{
  "n_layer": 10,
  "d_model": 160,
  "n_head": 2,
  "n_kv_head": 2,
  "head_dim": 64,
  "d_mlp": 448,
  "vocab_size": 8192,
  "activation": "geglu",
  "norm": "rmsnorm",
  "norm_place": "pre",
  "norm_eps": 1e-05,
  "positions": "rope",
  "rope_base": 10000.0,
  "rope_fraction": 1.0,
  "qk_norm": false,
  "attn_scale": 0.125,
  "bias": "none",
  "tie_embeddings": false,
  "parallel_block": false,
  "init": "uniform",
  "init_std_qkv": 0.031,
  "init_std_o": 0.0,
  "init_std_up": 0.031,
  "init_std_down": 0.0,
  "optimizer": "adam_variant",
  "lr": 0.00267,
  "lr_mult_qkv": 0.5,
  "beta1": 0.9,
  "beta2": 0.98,
  "lr_head": 0.00773,
  "grad_clip": 2.0,
  "warmup_steps": 244,
  "schedule": "cos",
  "final_lr_fraction": 0.0,
  "batch_tokens": 65536,
  "seq_len": 512,
  "doc_mask": false,
  "train_tokens": 338800000,
  "steps": 5170,
  "dataset": "wikipedia_en"
}
MLP neurons of a small language model. Each row is named by its layer, matrix (gate and up: input weights) and neuron, and shows model dimensions 64-127. Each number is 200 + 30 x the weight over its row's rms, rounded and kept within 0 to 999. A neuron's up and down rows have the sign that makes its largest values positive.
After each neuron's rows, "fires on" lists the tokens most often at its 100 highest values on Wikipedia text that the model never trained on. A number after a token or word is its count.

L3.gate444,237,211,179,201,241,230,245,186,234,238,215,249,190,202,220,190,218,192,178,187,209,225,226,219,222,186,246,205,161,156,217,230,222,210,209,267,213,153,203,176,190,186,227,194,216,217,183,146,189,161,212,225,191,183,189,138,213,189,207,166,237,234,180,134
L3.up444,195,239,247,218,255,182,246,201,180,238,212,192,206,144,182,211,167,184,203,121,174,215,201,182,179,166,195,187,159,219,195,158,158,198,204,199,233,209,219,182,181,212,185,206,162,234,190,183,192,199,262,179,229,203,214,210,229,187,243,211,149,188,251,175
fires on: " a" 58, " as" 6, " an" 4

L6.gate289,242,172,207,194,147,202,238,173,244,194,196,213,217,205,182,216,173,217,220,185,189,180,204,192,165,184,222,197,218,224,154,161,186,177,214,275,241,183,187,204,174,229,231,204,209,179,201,190,143,158,191,207,161,208,192,189,187,202,219,136,209,186,181,188
L6.up289,241,189,206,228,190,181,245,249,201,170,198,209,188,178,147,172,185,181,203,217,185,219,194,267,171,225,211,164,224,208,222,210,165,187,230,169,229,211,227,209,182,175,216,166,180,186,211,194,144,144,191,170,188,195,134,201,181,197,171,200,225,198,171,188
fires on: "," 46, "\n" 41, "\n\n" 8

L4.gate262,231,176,193,169,240,197,247,231,177,209,195,203,182,160,178,203,243,233,225,207,163,175,216,215,211,234,240,197,216,192,158,206,220,184,216,201,205,210,160,201,222,174,215,176,216,206,222,170,201,216,209,156,199,216,212,175,197,180,174,162,218,153,200,206
L4.up262,190,179,176,125,206,213,199,244,171,216,189,236,201,205,165,133,178,221,208,230,186,228,215,158,205,221,212,164,200,182,211,253,238,192,247,205,224,242,174,190,216,201,156,194,204,252,217,100,224,232,206,177,233,244,204,235,227,177,241,256,208,223,188,198
fires on: "," 53, " to" 25, " into" 8, "s" 4

L4.gate127,208,184,169,187,201,197,243,249,151,219,193,183,206,182,123,200,174,204,254,186,210,203,189,168,222,145,269,197,169,204,227,231,215,209,194,230,222,233,160,226,191,220,276,159,185,200,229,171,165,189,171,184,257,158,195,190,197,151,163,186,216,230,211,265
L4.up127,223,221,168,182,212,209,223,241,181,183,183,228,134,200,202,154,163,189,204,164,192,204,217,204,162,210,213,181,189,197,217,222,211,204,219,194,184,225,182,187,219,198,161,213,184,165,212,143,170,166,211,202,187,238,220,193,131,192,145,205,222,114,189,182
fires on: "," 100

L4.gate68,139,174,231,211,219,216,204,177,171,198,142,172,163,212,118,165,159,250,180,164,195,209,226,202,161,251,245,194,151,143,220,206,228,176,191,175,177,248,139,191,160,251,206,186,231,190,223,164,163,231,207,215,183,194,188,190,189,221,224,169,181,185,174,195
L4.up68,220,179,211,232,189,198,273,209,173,222,132,188,195,195,183,165,164,248,204,212,202,170,204,221,197,201,241,168,158,219,190,140,271,201,243,208,168,203,142,194,214,182,225,245,163,197,204,228,179,195,195,181,204,212,214,191,159,140,171,203,221,176,196,179
fires on: "," 78, "att" 5

L4.gate245,231,202,231,164,263,207,238,217,211,183,185,201,219,205,204,215,152,235,196,217,197,255,197,187,176,231,182,247,219,152,217,260,215,160,259,188,188,208,213,231,234,214,165,196,194,237,191,187,140,164,155,143,215,146,215,194,206,207,225,183,210,211,213,183
L4.up245,208,235,230,198,251,191,215,237,160,165,203,244,284,192,205,181,200,211,191,162,141,217,199,167,190,179,160,190,190,168,193,200,253,181,190,146,179,219,212,211,256,129,210,239,190,219,192,248,185,148,221,186,196,243,246,195,204,223,212,204,176,145,210,171
fires on: "," 25, " who" 24, " which" 19, "nu" 10

L6.gate234,189,182,177,182,207,250,246,205,204,213,170,225,147,186,185,181,132,231,156,222,193,196,162,209,215,181,204,228,217,246,213,206,229,178,197,230,220,261,216,240,203,151,245,173,169,259,183,174,204,191,214,166,208,177,195,210,225,161,241,177,225,165,233,220
L6.up234,222,220,178,187,163,168,272,189,225,139,191,150,210,187,245,210,210,153,233,178,174,185,259,222,212,172,240,181,149,270,202,216,201,197,200,206,246,206,227,187,216,213,251,185,163,154,194,195,241,176,202,204,224,211,235,170,237,209,196,213,233,158,215,187
fires on: "," 24, " In" 21, " on" 13, " in" 11, "\n" 9, " At" 7

L3.gate288,180,204,215,188,224,187,147,210,217,205,253,173,195,204,216,138,241,164,152,241,232,206,195,268,187,220,255,248,169,171,199,209,166,209,254,256,205,168,192,133,174,215,173,229,182,223,241,142,201,191,189,221,225,221,180,215,225,204,230,196,179,236,221,167
L3.up288,200,169,230,227,256,190,222,190,187,163,189,132,205,210,145,156,145,194,171,157,199,256,251,192,188,219,244,158,236,196,155,223,142,224,209,223,188,226,183,232,212,155,187,217,205,189,238,227,211,195,175,182,219,177,215,203,206,207,191,216,174,211,198,203
fires on: " a" 33, " an" 22, " former" 6, ":" 6, " ?" 4

L4.gate331,175,207,175,208,218,179,209,136,241,253,229,229,209,189,240,223,219,253,164,248,228,246,165,235,226,219,208,195,174,176,173,215,169,171,190,229,190,230,167,194,162,196,172,144,203,237,168,167,217,208,182,230,183,150,211,205,201,149,210,150,224,190,175,219
L4.up331,203,212,198,202,262,173,176,188,243,229,199,210,229,187,249,136,255,193,110,224,186,221,152,207,196,244,214,194,127,173,233,254,209,182,237,166,204,205,170,183,146,222,209,118,167,224,131,174,222,186,172,219,200,199,238,204,173,216,221,192,203,237,236,202
fires on: " to" 79, " from" 5

L3.gate45,153,181,175,211,183,177,165,181,221,218,168,191,156,229,209,227,188,216,164,233,192,218,180,205,182,236,168,209,170,185,206,175,197,144,218,238,192,198,220,223,166,250,171,190,266,225,189,201,241,196,159,202,191,199,255,229,222,163,183,171,204,195,146,200
L3.up45,169,196,170,237,174,189,191,235,267,172,191,172,231,183,219,192,271,216,200,196,212,180,145,162,225,196,199,211,180,257,210,167,190,201,203,198,136,196,163,170,151,160,176,213,283,189,176,184,219,188,214,178,168,136,237,150,244,176,169,224,213,193,235,216
fires on: " from" 53, " to" 13